{
  "vocab_size": 2048,
  "positions": "rope",
  "init_std_qkv": 0.0249,
  "beta1": 0.9
}
MLP neurons of a small language model. Each row is named by its layer, matrix (up: input weights) and neuron, and shows model dimensions 16-111. Each number is 128 + 24 x the weight over its row's rms, rounded and kept within 0 to 255. Numbers have three digits each.
After each neuron's rows, "fires on" lists the tokens most often at its 100 highest values on Wikipedia text that the model never trained on. A number after a token or word is its count.

L4.up1214:135139126140126161104149146119131133137116136113134116151119154156137132108152117102106170122128142125113147120119108119118091164123173100149138087136113132111096071151092156117133141153171136159106124131142182119123140207150125154148170141123151134113178130166130150131119107156074135123
fires on: "es" 21, "bl" 16, "Bl" 14, "y" 8, "Sh" 8, "es " 5

L4.up381:132101157178081121142130117158115101131115143152145144099102156136181132095110115142184127134126126130100153149108187159119101175140166113143128127099149158088157148148104168103138156133107110151124107112161112138109142132106109094102116148124150143112138091154100104154113112080140104145
fires on: "ed" 19, "x" 14, "a" 11, "o " 10, "v" 5

L4.up220:131100104156105164152099155090129114110108171129128122097128130122112100161148113152111106116139152104096113089145184136137138153121129154135161116089090157161104143111142126122102127135163109129131118121121134127115136109149144156115097170169171106111132172090162118156126099122102142095
fires on: "a" 31, "i" 9, "ia" 6, "ik" 5, "ased " 5

L4.up176:126128147079125115152123111124130090164102106140186129133122142088140134123144103123115144125127130122121117125108122129125133076098163138157142124151107127084141065125151152128150158153115094176137088116137156147119120119130155170126128118145145109172110100111105106130089169125167136146
fires on: "of " 31, "b" 10, "number " 7, "age " 6, "out " 6, "tr" 6

L4.up1712:146151143103095153146131055131139108131099107123153111104098101115115120103113162138163102126087117105124130099131120162118110125094144160149087118133126162101085088134143119108158153118153123172148105123112125159122116132139125092117085172122160135135116092097152114166084085131101137132
fires on: "of " 18, "and " 11, ", " 9, "n" 8, "s " 8, "es " 5

L8.up1249:117112109141123161102142141134142150118155112123151108143101142164152100119157128117097089140096097111114091115156107169130139104122119083129129116129102082097128121139133102154142130107140142144163120139156117135138179096116156145115097112153135146111165147122059155094111107132099077140
fires on: "s" 38, "y" 9, "st" 5

L4.up1544:113120084169128161137118114146135130142137096126101118126119144125115085077121190099128165098154142145124163093191123087137091123102115130168116134100161106138114129126136113104161107135139122073113151151158166128109148120124139122093089155137150139112150162131106111162122154149100125106
fires on: "v" 42, "requ" 28, "oun" 4

L4.up755:071148151100085126139115132093106119108111149130180117123129123168155104149155138092147158106109139080110107138140121122102124098112113087145102117159128166104139072187131122137142118124134102136164134122149160117159098150090140115117079116130115146119129126132102133129122102118087169133
fires on: "ing " 12, "y" 11, "el" 9, "ed " 9, "ow " 8, "nam" 4

L4.up210:114104120168146113146122123089114087101141141139129111105134160153152146096120170149118176119156104126160173099098159142087127110130119078141122162117150141135088116106145139086119155156154124136130155142160154111114137177138122097071126163138171130077130125110101103108133102128142151148
fires on: "as " 25, "N" 14, "o " 11, "us " 10, "az" 8, "to " 5

L4.up1215:139137132136142116167121161113117148164114100118109103081097132103107115144139135150150185116129137095126149151126180156114138167087166120101105154104139126153098131110168148193069153148149110164150106143150151154107134096142160133123115108109107137084125114109126108131164107090090113112
fires on: "or" 19, "ed " 15, "own " 8, "one " 6, "le " 6

L11.up1146:103118093138125159155135124095156118126117123149144177125132111145106081151123085124141123151159119143123174154104074169105167112123147127156167132091160148107152145092130115151120104128148150104139127098121170153154140135095164069138107180163146127110162097129122147087107124136119153090
fires on: "ef" 13, "Li" 10, "fi" 9, "mi" 8, "su" 6, "i" 6

L11.up1436:080103114172129153152072122118105107134141156186116104150151157154116145138143154134139121138101132123137121122099124131162133134127107124126112118133160136123151119119159127124131160120147147149150101146146109159195118101126118138132100145128139125141128091159117155150137110103133130122
fires on: "h" 30, "H" 22, "f" 5, "ur" 4, "high" 4

L4.up1064:136182172090106157149090094137118098169151137131126084144108110139110082157114126128097103194093141129085161082107097141135097136150139151103133124159111132156104114145157182141122084099140125137192128140115131130141149161102143124101087158120151078129107128116143127145119161144142154100
fires on: "and " 37, ", " 36, "sid" 15, "-" 4

L4.up1451:078161162141150111154120085157150106181199153150156119093099120145187134127132086149127094139121146102118152093123111151113151123172174119104135129161167087110125091107115163122155171110161105157177132126126123145090112102101121128115141147131101132106099102142111143143176132140145087127
fires on: "ain" 14, "ust " 12, "aving " 12, "–" 9, "ing " 7, "y " 7

L11.up672:152097129125066112116144104116150098141154177100143088136139144123130118105107120110170157142116127113176131122071123122092097151125138122108130169104168120114107119129130185157113084151147140124105143167147142110182103112091083104112097107135108159171120144129142127131131126128117129136
fires on: "ev" 35, "pl" 22, "En" 6, "Ev" 5, "Pl" 4

L4.up423:121108107103146162141129142091123092126108130111133144072147126102130118142107130075158125173144124106110138093141118141139136108122101095082130127069134161104102106132104162116101156111124137151132109149124134147145160132153187126134120155128171131123173100132133135131109130103125128111
fires on: "'" 21, "y" 11, "s" 9, "er" 8, "a" 7, "en " 6

L11.up1438:079109101155151079112133106126100130100123160152097138129067129130150110121115144163093185132146132103116128089113122154085140130157107101091139146172101102126118166129118140120114110103175129114159116090177146147110131171133117136093103129096124161132128108095109137110137174089142130135
fires on: "el" 16, "an" 12, "V" 8, "en" 6, "am" 5, "age " 4

L4.up1662:152170139112114104111151097096129112171148157106103141089102147153107105178142135113155131133140155087123143157116103140111103136132114122109129103127154092107143119109126119130130170135139129114147104138171115173126139096075151132106085145138156116149169101093123149166134133094092085077
fires on: "though " 19, "f " 12, "was " 9, "is " 7, ": " 5

L4.up510:090117148161166090140162114138107135114119150156157123128107106141111083148105118132098122108146129088079126091160183131113110145120141086102121135101124075106140125126148099155138097119139138133131048151135148115120139143104134164119080126151153165166155122096135113125076146097157152149
fires on: "s " 16, "em" 10, "s" 10, "ts " 7, "has " 7

L4.up683:096098121139099146105125109108095130108095091108176141094100127118105129090095086122118128127128153155097165135145139122097146161154138088133095154142109127085139161141137091146097106143116128154122118126120131131132133155157128109111125169098120155140120160136068163116117121115114169134
fires on: "of " 26, "es" 10, "s" 7, "i" 6, "or" 6

L4.up324:102176144114114146182108088122122112130064156102152160129127089106164131110141110168165110143112137115130158156151132176114141117111118122164111158099155124144119096160168130153118130143144139160104105133125128117129154120091095116116113127159123107102083125133130153144131122108083186134
fires on: "es " 25, "s " 14, "ers " 9, "en " 7, "ed " 5

L11.up1079:093136155114127168111085099127110124148164117175142154079121108075183152138156093115150153126100141120090166108164150083125127078163161105144100129155165115114140081131169140140106149091129137137130162162134136156117162133129157144127142161156104092089123141147083099152127122145125073115
fires on: "Ch" 24, "–" 13, "s" 7, "high" 5, "anc" 4, "-" 4

L8.up1468:117154162133113093121122138153151084124143132138132138107131141128135108134096156151091164198113128074093143134130162116086106132124116111088127129153163124111117135147099136123117110141147110159130143121168130129147159141116137143111089124124160131147142153113135132164093156159126127110
fires on: "es" 23, "I " 14, "ou " 12, "not " 7, "ic" 7

L4.up1315:130152121120132135144148135104095129140153143088123117107165097140143106137103174144113108111121142118101121126123155187119113118140136088154105110089134108137135142148125118127103101134130127145131128161149152145156131089104160172102114149120157115135138154096073107130105090128159145121
fires on: "syst" 20, "ks " 8, "is" 7, "u" 7, "it" 6, ": " 6

L4.up1779:101115118144167126168160116131142126131118120112103103124105159142154114151151125163106141123142150096132153140113148150130103137124144139162109125125138144138127113113128131116115155140167147129129128135182189101140088150151138131154140136099158159140133144099104148131189111155112142107
fires on: "Y" 35, "Wi" 14, "Sh" 9, "Wal" 6, "13" 5, "bl" 5

L4.up1555:133083137101105126150156108138114078126164111113155095103138079163098100104130137082114117105128116099177146112092110100132118072122129145131111149114135112111127067121139106125164146167098124140125081135105117146113115139106157125116110169135156101091136163122101118128114097115107112117
fires on: "of " 30, "-" 7, "000 " 6, "tic" 6, "ts " 5, ", " 5

L8.up694:135105123141153100128132081115151134096124173122118130115110085138151136166106166105143123176161133136104150174154159143108149159117138131159090131155137146124097140160132108140093154121111154111130075087161146101100117148100137144141119152151147111120168114126053122133126161114107161122
fires on: "an " 19, "\n\n" 9, "th" 8, "al" 8, "it" 4, "6" 4

L8.up55:111091124161146099114162147104112118116102136142165081153086166131163099171118115118096128142127112117105147162139092143076182112139169133071147147105148148134093148111139148142179117147167118127154112121108130128118116145098140108147100149110129165171147144107078186114101138119151185134
fires on: "el" 23, "es" 7, "en" 7, "ent" 7, "e" 6

L4.up293:127097108145115107162121125157106155098083127149145104132087144147106134114090111162118145132171123111146173137103097150140143105171101122114149126112152123117106127118152111127144122175120125106116119130153140112116152165139143157107107175155183101135120114114072142143135141128110121108
fires on: "e" 32, "is " 20, "E" 18, "are " 11, "R" 5

L4.up670:151116104115168144130118125163106156126152123105143100142140121129091121099134111166098079139081086162144113123088128163140120123120112116138138134119151102121113151143119163148128147107147148156174134173180109159118156126082118146139156151090135093147119107093138162112109141105137121071
fires on: ") " 17, "–" 16, "ely " 8, ":" 6, ")" 6, "list" 5

L8.up1346:160123107112140153126132141116085090153114144125095124089076129104098128165121145151146122127085164132103171120164149169096114129115133106161187095099160145124139145118113099121152158115180145110161115142134139134108095169136147071157110122104152099115135128117122186120130085154119128124
fires on: "S" 26, "a" 20, "ar" 8, "5" 7, "10" 5

L4.up387:098093127149077145115143085110093080144183139103146125110131150132115105133125122143143138103112123119125150131140144100142090125141144121177117142096163128098123122123109111095110148131148115161186133172119099158090095083113150111119089141124136090080125097137124186125099119144177151110
fires on: "a " 19, "to " 9, "-" 9, "ing " 8, "a" 5, "ak" 4

L8.up1647:073157118093117134101121135088153081137125136109107121117113147143142114097117094154161178085128152103126160115155111174148122145081146102110163135128167128135084142152137112142094156134114107123153119136115123096168137142087133139106098137111118144098125124114112143117142078153092156089
fires on: "el" 15, "or" 11, "ed " 8, "ev" 7, "19" 5, "a" 5

L4.up752:136143082164117088102146106085111111114104113126093140108119129177118144124112142147147137130090144109092132154195088104160127097140096094114146110114101161129113142102119130109060158126132136113086101112129096100169087099134115147095178121148179121117111122120106173125160115109099119099
fires on: "was " 20, "of " 15, "to " 8, "with " 6, "k" 5, "were " 5

L4.up255:099126140134113145145105174113119098123140144106087118119125157102152110160087132107145138097097167116111180150137107120129151146157156107118105111109093132144119140111109140100140172113159098100124120130116116129120098129119120124120109131147147100146100152134140181135193144118091131076
fires on: "to " 29, "of " 9, "tim" 8, "ti" 7, "took " 6

L4.up794:088106085164146126119148107073112085125175118148123123129115143154130134153136141138138135117134173101117183126160137129119094161141127109132094130122153131122112124123106152146141142109144126145132116141118143108136116134174110113135120131162077119155142113140111149172149109148135109128
fires on: "on " 54, "\"" 10, "to " 6

L4.up1251:145151168122100160141151112111129117136097142143123070096099103168196143128162170152122075131140128111151167091168086140122174144125142138153110136111143139086074104097102122122157170092150106108122124121143113159152097126093133131130081119136133124109120089118119095128158115161130179150
fires on: "-" 19, "are" 8, "ays " 8, "es " 8, "en " 7, "took " 5

L4.up1694:139145152096105149110135104149136100144185100104126135126122103137124109082144130163162074129147116079118114118131152145153082144163115145164123101118146116099117114121112156129121119135139137139125104137158139147102173151133175068155136180130139124124136144134117130115128118121151112145
fires on: "en" 14, "; " 13, ", " 12, "and " 10, "ous " 9

L11.up148:138166092157096133137132138158121093122148134151136121142108125099091111147184114157130167123119161113155126118063096127136088083180132131122157151090169121119083116140111152134120128127118098113140100133127124138107123173105076087133080161121109139114104120111113117107161157114121152147
fires on: "p" 58, "bl" 16, "Pl" 7, "pl" 6

L4.up887:130153132110145108166133116150155126131113130172111119104149120111134104130175159108134127137169099072145175139129149105166174138131159145135113099139144140160107104151163149188138162132136127123159078145111114156155140141087146136139122110104131133120103109147097170128119121124100099066
fires on: "s " 13, "ed " 12, "c" 9, "es " 8, "es" 8, "sp" 8

L4.up1513:106142119153121126148181152108121142123122117118119105139109111133175114135146106142137084132141161149129162125119157121096135118102186151120133143119126110106113066114171155114137108128151097213122110106117131165115159134105134141147145143099130161138114132112117155079117116101131132121
fires on: "k" 21, "ti" 9, "b" 8, "h " 8, "of " 6, "al " 5

L11.up562:111153141095138122144154144104124115111107138132123135145076142125115122153126121116092095136144122123130140094125140149134139109095107127117092120104121128099127127158118158133113123126111152150115131150124114164090125093153144104115115163133149122123130076110092124156109122168156097107
fires on: "on" 20, "'" 10, "re" 7, "ran" 5, "tor" 5, "a" 5

L11.up1245:126089135176123159153147148140097106160116164125126152145109141099181094118142133151158139146153147101161150115121097109127113127131139115081155137089139178092139134099128105157117155126155110099128119173160138096100143155125104132121097150131138145099154174135135123119118126134173086102
fires on: "ol" 14, "Ac" 12, "Comm" 9, "ti" 8, "Pro" 7

L4.up131:092125071111147126129105192098130129179116103122135125133108119112162104115104136085145092114128169117124136121133114137109087107114172126156157137121106107083097160145176105103129131099130136154200123151168159166104150137141164119135112109128080123140112096156082125137070142183104104138
fires on: "L" 20, "er" 14, "st" 14, "oper" 9, "al" 6

L11.up1526:115136138132102144113170126143172147117131115128124125075115097144115111152145090116149148145089166110117146093099097135133145138152134075117112104098169147149134090105112139127092171133100144140146125134122163096089095101095133115117164154108108110126167119108131128110134129147108180164
fires on: "f" 15, "o" 14, "Al" 12, "elec" 8, "Wor" 6

L8.up1179:125134087112107107157151101120104081141157133102109159154135127149120115128089166110151105107138159091137145142151165135131090107160126097146097115153166115144103110135130135170159142141125111154152137151144140122156140127104127122137082152126123124139167116080095117130157135124146141119
fires on: "it" 17, "to " 16, "ber" 11, "per" 7, "k " 4

L4.up1698:125103132158086079100135096179115117133131154131186105111147173101150132129111113144131114175177155104184140152103131151110082157153158122151152125141148163144121122155114111140119200133108108166113110108131130131127108161124101126110146160158134099139154160175102116172103105083124122110
fires on: "di" 27, "of " 11, "was " 8, "ice " 8, "Di" 6, "9" 6

L8.up89:108134088109112091156108167097136083109159111134120100154119164157143089082126171152155150137150151103163100131163170151149131169129159135149091138141134125120119093091096119128144141120170101088101101093134133106103143119138141140118101189100136149102116135138110109108116123132122157154
fires on: "On " 16, "u" 8, "par" 8, "uc" 7, "ince " 6, "v" 5

L4.up506:117111145150132121117134125129153099159149185082136105096100195162179109167123117125118125125131169123106170171101122131121150158127106141145118114100168136137090136121090125137113149085111118154162172097121168169138129112097136070100084114174121137088108124097138111137138106119147121092
fires on: "of " 15, "er" 12, "to " 11, "ost" 8, "poin" 6, "-" 5

L4.up564:115134101098102177132146100187072080114081128141119097100134114146129085125149111108125126102109134091151131096104123118124107142111138124123127105117136119109148119110118109163131134130122093138111139149115150135143140142146176141104120131156174136113154096132132170151109136115114146094
fires on: "(" 18, "bro" 14, "were " 14, "s " 13, "announ" 12, "child" 8

L4.up1550:111163120161127126149109129122107114109140190168148129119105135130140122133139151145152095133092147096127135154166115144116091113112169152150115131076147111101129119085153128167164144102161111139152118132121128104074126123094091146142095164114117100121125119111104144110141156134133160108
fires on: "-" 15, "and " 13, "es " 8, "en " 8, "of " 6, "id" 6

L4.up1156:133095136142107126115181149088112080155110131103117139119123152139097108108153113098117140148136145139120123135075132136128105113148159132084122102114136158121110089130106130125089116155105124133113146132109154137119093138152163116074111152144112136128130114093116132090119119135155155150
fires on: "ur" 22, "pur" 13, "Or" 11, "or" 11, "M" 9, "n" 7

L8.up1276:150079098146130117126137100120131099157105133170168169133145133122150095144144113149103082129168150097134125142107132126108156153110130113144122084130121101087081113184113129119125131133129123112152094110166133094135109117125115120135123128146161118131090143159110164107126116072133146100
fires on: "ak" 24, "l" 10, "th" 6, "an " 6, "writ" 5

L4.up364:126145106125121123137087120156159119097114112104094121121128146132117138152131134180108149122138175120150154125159139181136105156160147132115143133125118125138141153129152103126182141103134166086120117141130106146081146138130162146131089139145129155171140146073125147149126104140082126144
fires on: "ely " 17, "ly " 9, ": " 9, "– " 8, "also " 8, "–" 8

L11.up1614:137142119170104120127118075171133098154113127149111126078143132102136089165100143101090101137111126122135180148132172147151119166142166131088111194117118122110118130155108136122131127148103146120123091099158128172151122123088124130082137143139143113116155137088108101095097086149150131125
fires on: "on" 17, "ag" 14, "ti" 8, "Ar" 5, "iti" 5, "ar" 5

L11.up445:070103097177135122102132133169115140107095127114113147128114180156117152134167119151088128154144158101113127165130116126155126109117113153099093151093139108062138132126138145144100093118131163106115140154167133140120129170131109127141117138104099147109167133158110164160118132106147093127
fires on: "P" 23, "p" 9, "h" 8, "th" 5, "al" 4, "v" 4

L8.up878:123095123129121150141119097133124091102105140131092128117107143126134127105136141130120126121140116109123154170161174120137093143112140123127100152105145125108125112138094151130128114158186110098141115105116123118133101101158118084148088095116156115109081126141111161151153101152135158132
fires on: "11" 13, "ay" 12, "S" 9, "9" 9, "10" 7

L8.up541:117150139152116129140125086113119123151106122143135084118124169131109107071093165153115108094152150114121126123142146164150160125130168130122131154073145128078144125132148161145147136111140150102154068139159109127108136099135149115096153127145124146127149104141084112092103116115128144116
fires on: "in" 14, "ag" 13, "ed" 11, "on" 6, "a" 4, "atr" 4

L4.up71:108129094121075142129125162107124091111100178126121102157116142122112086139113089165131115118100128127120137105104099126145145103151139135156139132139148119147149129109109098098105150134160110119163066107117163128131124095160097102164095143135164123135163139094128104104133108139139150116
fires on: "ani" 14, "ra" 12, "a" 10, "i" 9, "ie" 7

L4.up374:146127114090152101131125120154136097139176112133172173108154113149096093165141168070169113109121142100139152165163149130131093135149136161166190123085162142117109143150105090127112166171167104116160120126126123135104130144115153109116153154152158126126151108110127137117119173135117102100
fires on: "and " 40, "later " 11, "but " 7, "; " 6, "ently " 4, "while " 4

L11.up478:157141111140140137120118120143123138163128139162102132117132102093113115147120131161168138119092160084098160144147131127177101126138140125090183133117130152096131114148146152143132121145161091147117069132175136132124130188092154117114139136153120183117097117127166102156105112085112164099
fires on: "com" 30, "en" 8, "eg" 5, "197" 5, "198" 5

L4.up516:138116125163150094125117124138101115159151125156138135158105101115187104122143073163114078111100111112102131174192104131123129116139174127133100160103138125112117117113105158109155174137127109138126079174131147147099093126093173141144148176115097077124107141168108103149140098109116118112
fires on: "–" 18, "-" 9, "at " 8, "ing " 7, "or " 7, "most " 6

L11.up1218:132109107120117133169123120089125094155133138143164138142114124147135112141155106150075085152150127105135144100107157108129127112120126111156154087109161137106104104169111107131159163131123145134116126129180100137096141133085157158183134143126123139056123110118089119121111109114096092132
fires on: "and " 17, "m" 12, "A" 7, "to " 5, "dec" 5, "s" 5

L4.up43:106136129140132103151124147114098107158101132133141132127151119158132155130132094100177141118117140139100105121152114161138144160120124098098103156134134139139129146120136126153157133150121131151112147142121129187097165142119180123149156125160132124107167128126160106130170123090086130142
fires on: "l" 19, "of " 18, "og" 7, "er" 6, "al " 4, "y " 4

L4.up718:112131121093126115145116137123160162157139106097111129087141076135125092141150126094124136090153118112095170163154104108119132085121114165143139111104185120126130114103129118102140067166140097120142101073118119152130102153108184100126069171120124158143174136111113110111160149142074094100
fires on: "ause " 18, "though " 17, "which " 16, "en " 8, "where " 6

L11.up1568:153114106102147109136114137163103116095127143158173125118079120137134116130150112129145102155111134109102168096139118105151126114147125110151169152166138139117123123116119121117133100155122109148129105087138099130084102120152131110101148106137159124105120137119124117118132143155104126123
fires on: "ad" 14, "t" 12, "ul" 9, "at" 9, "g" 7

L11.up1667:123110151108126163114103127139108065141166140168140112158115111138115113118182090089149140118060129118124140133129131117142108122132135099159109146106153124114128144149164130139142121076175128087142129106148137177120122128145194126144115133075130153138162120127092143161146174117111098093
fires on: "h" 47, "H" 18, "r" 15

L8.up1057:122094156096093091119190129098121132092126154138198139134152126111135122108091137104160129119152125130154117131140140133151151130129116121153098109128135087081113148115115148101121148142107115145158110162170125113124104147138131098134168156131098109177167107150130126078110099121178154141
fires on: "in" 15, "V" 12, "all" 9, "o" 6, "s " 4, "In" 4

L8.up243:131136110120112136166133131148106102162197152088099094108115146157116133132125122186126109113165127108121154118152113184172098130138125126177107114139157131132148080104120120146089160108137142103123135136093133111107155090104146115152148190134165110133166160127104131145149162143145114125
fires on: "/" 16, ": " 12, "it" 7, "on " 7, "." 6, "d" 5

L8.up919:133110121139069120128106139097136091107096114140135145080164143144152140159146117108102106113133112138131122158163111093122163141113172096134130147158128128153091112132117168171102144152125107133161161139154120178118122151118098158154131100151117100109141119136090143147135128139130107137
fires on: "Ch" 26, "ph" 15, "ers" 7, "ton" 7, "th" 6, "ys" 6

L4.up1677:138100119158082081111114071141112102153092108143124153131103089133117109113100131081181122147142131120111125122094144106136124144122116099126107173116129125127127141087125105117173163122130149149173116154153132165074151154169148154056137155157103133143138114146135115130105093133126109121
fires on: "it" 12, "have " 11, "p" 9, "has " 8, "of " 8, "er" 8

L11.up1736:136072117108112150176151180092092107142147105118171112138101131105131139138149107131112103104134116118089153107175121166138157099108153110117172135130114144116087136120136064098131148101133089131110143130120158159137139124124176139139111127119176106118117107139116143157115152116155142143
fires on: "ia" 18, "a" 15, "fe" 10, "s" 6, "es" 5, "e" 4

L4.up477:101140128121125122118136146101132087122101170138152155124080161129158125142090132143134141141162159159163129146124082076148144144163123132129165142120100149122119108143125127106124131110148120130143143092088109144109129144107174157105119119096167129087129151142119135151127161136118147142
fires on: "organ" 23, "ill" 19, "an " 12, "men" 7, "man" 5

L4.up1561:131134111134188144144149113144091114128141145165127128080115115173142124082144149106154128105165121053136141171135156122136166103132147087100101094131103126157162159069148084209132142127122086082133123149139149152125119128136130130133153121125159133177156106106074121147138132105121151106
fires on: "e" 16, "s" 11, "s " 10, "could " 9, "(" 5

L4.up791:120149119142065113153122134119165136150117150145165149107131136132139107129097133131138137132063123162152154157090134141115132111135177144128124125120131131119122137150113137126110105155149117133131115123106154144097094101104140110099106141138106147168141122165131119134108117134118165157
fires on: "1" 16, "0" 12, "et" 11, "ef" 11, "4" 9

L8.up31:144118111143112134116104087132167151125146152121109138162134104100119091142154131122112113141109110113150117164172122140153132153110115146118059136081115146114124147125176168142143105143095055079163136103168134144116147147132095143164101142148142148088126103105109097176132145138142150104
fires on: "Mc" 27, "and " 20, "or " 9, "sk" 5, "us" 4, "ac" 4

L8.up130:101117095148119156153132123108119153111120143138088165129112128166127119148099119141136128146128140102168145090137160124165155097143105099128089153086148121125092150149166112132183162147162155124109135143170108124089114116101092121106096137145105159109097132121087170116140122151132070150
fires on: "r" 15, "l" 11, "le" 9, "m" 8, "g" 7, "all" 6

L4.up1412:157121135166163154117139128172094125106135171104101126136119140177190121168178127138146104126168108156096159159091162140124153175142119100079170155099156131121101128097160092104118166139122106140122130115125161156134083085143093172151089108157182095116095114128107100095114138148123093148
fires on: "be " 21, "ac" 15, "mis" 10, "is" 6, "enc" 5

L4.up976:112143127131113151144129110137122128147140164158151116098122114088121104105144122144119160121163143058145156110127124110108187143124138136144091086075137118120165136108110124155177156104181107097106100138151116148095116122078161130109092142151157125150159131162112147074100128107155099093
fires on: " " 19, "s " 10, "es " 10, "ati" 8, "has " 7, "ut" 6

L11.up710:138096100171121132140109132127168124142117113082136156117140114094138102121127139144161130131145153118110117104155133150149112112096168090165131116092144119092135121154117112137137112120126117130101103125118180131140119168092148099127147162140148118115131096119130155141162146093128125145
fires on: "S" 13, "row" 12, "s" 12, "in" 7, "col" 4, "5" 4

L4.up674:124125144114129101138112105107141112156120108085142124146148125125158139125154122095107122152093127110147154111133115089115160121121149117110113121135135118124111140153120094127145158093129146108163142138124139111123124108086106127109093141154105113142135139120106137100119116182116119159
fires on: "aw" 14, "t" 12, "5" 9, "'" 8, "ow" 6, "e " 5

L4.up1736:113123142106143120098110138131101086145159146124147136139142141170148149124152132110127135097086137100083135141111073120135067158179122137130146134161129137085154155131144101103134123143111125138183144122161135120124106176104179134104105144122130129109117139104146155156130154132105110127
fires on: "l" 51, "of " 9, "ep" 6, "h" 5, "ar" 4

L8.up809:124127133157122145140094163156106146151164135098117139141147099118144097106103114122129147107102134115091153130081130151119095120164118105109140123155172131138126135150138141138139113162176139139128137128190153134120161133147158130091116129140141136114184081071121162115146124091136114126
fires on: "ill" 11, "est " 9, "; " 9, "located " 8, "sh" 7, "est" 6

L11.up1730:107151113132159170127127142128109158144125135149176109133135146145124105123137144122093146135155136083141117117141075158126156142144103103079105132095146130125104094149114124147157160117110131097106120118164149171096106145108103142130132156142104140106147165111052098177146126121143125131
fires on: "Ad" 22, "did " 8, "Ang" 8, "ap" 6, "r" 5, "G" 4

L4.up425:090149154109142143124164148104110110162148117175159141119090091116076060127128137145096102129165095093119119129140127149116146076138161091150127087096145105129145097149111137178123107120119067162115087114109126130160112121164149098164105161134138115164130103118142143118140085121104097149
fires on: "s " 21, "en " 17, "ers " 15, "s" 8, "ents " 7, "als " 5

L8.up183:120115142153076126129168106131097110127181152149142137103139150116168130123147100170160130153159142117129129145148104148127107090134133104139141119108123132130122110115126150135171162134124136147142124143151161116103112177113057101103122119160122123145154102114143150102165106161147162131
fires on: "Di" 21, "ai" 18, "di" 8, "I" 6, "14" 4

L4.up160:124154110108084145128155152128115096178148137156163121122096093163100129113115139118090077141131095114121130133174097154175132110118138151153112168142136176115164098120157139169104144094120122120167137143151155145091176144134154111094111150099135146081117130109081165094105110104135137111
fires on: "er" 22, "ral " 8, "er " 6, "ub" 6, "y" 4, "ro" 4

L11.up1255:126101115152109122146161150097077110136114146154135132136132105138119119106114115121156140157158163099117118116166130108164115084151080090054133107080147139114120124138139147154150142131126143099093150076123154107151146163093124168132107144134104152106146184129105125137118119137141122099
fires on: "pro" 19, "Pro" 13, "ol" 10, "ec" 8, "our" 8

L4.up1059:105165131111142149130127138104117113162115113100142133162093091166100104119112103102135133098156178074091126113134068107100135092107133148106161113161125084080118108109152109146141151120149087109156112136161147114124125124097126113135070131123136153159147087136099109143111117147099110115
fires on: ", " 22, "that " 16, "en " 10, "ow " 8, "f " 6, "though " 5

L8.up1376:102112113134127158129139108162154128149152120139174106121114133176098093111087103092147126144134146114119146169106130082160101138143163083096083150119133108134132160199140124114134159113126159099118142125112115153142129123120103101126094145118101149113076120132129129150164163172139120164
fires on: "er" 21, "all" 10, "le" 9, "to " 8, "k" 5

L11.up1222:124129130170105142152152083149131128142122151089112165142093127111114135137100143143125093144123146079112150168108136126142126119113160114128120132109156120119144067105156124141112120122152137142144125133094152134070138149156109082115141170106137130151096113146106115177146156165161101113
fires on: "ex" 33, "jec" 11, "ep" 7, "duc" 4

L4.up1533:147134106132116106140109108114137120114147144114093107092147173174172132138133143112146118117155120127121156116149078120127150115154102100126139164122144146149089113130121124131127130123127159118142138108150152107145140088144140125161128184132117161149146141147098134147095164147138142105
fires on: "y" 25, "bec" 20, "ly" 13

L8.up192:136115121183117149158100097147125091119128132128083113131122152090114106151137078117150083120178147136125143125130133168115158091123119084151138152103136086151121140152146166109124142139130138118159149124160160118092173146090121073118169149104142126159133123096122114110113119142143137130
fires on: "'" 16, "ik" 12, "on" 11, "a" 8, "uk" 5, "ati" 5

L4.up1187:150141098097112100149140175090153099176095146144161172143107121182122106090144124111184127105104128113125144096147122179141125115142116096121138171102147121128113146106137169111089127111162110137132137133134108135127156113156144142103111133139178080141157094092110156150115168061144126137
fires on: "a" 24, "Ad" 12, "ed" 9, "enn" 4, "ens" 4

L4.up1472:121124145115120155138128122126150142133139146144124130119112092149125092186107119131175151152137114161157124171095130130141118152113135144123177087090142139096152107173115147145095126137168076128150140122102143113171098124106167125104099116136166123102111116134152145142099090168156105133
fires on: "k " 39, "d " 12, "th " 6, "ak " 5, " " 5, "ted " 4

L11.up82:097116120128113149174101178174154137137156153130132114126092147126180121161103136116097118145100128130164175126107147159086103110182117150097120124126107132147084139133103126149167134146101146105140108127151147127132128147158104094115102127108152115105125151119113118114116099122150118109
fires on: "ri" 17, "bo" 11, "Di" 8, "to" 7, "qu" 4, "de" 4

L4.up151:093143104124115111102113099136087136163122156111105111068144153095135091115114161128134102147102189120127141134106117116117106151147171118119089103112144148075139138115160090114169109097126134143150100154135142149094106119164128121135152112124129126152108147153087174139105115145092139073
fires on: "si" 41, "of " 5, ": " 5, "8" 4, "i" 4, "g" 4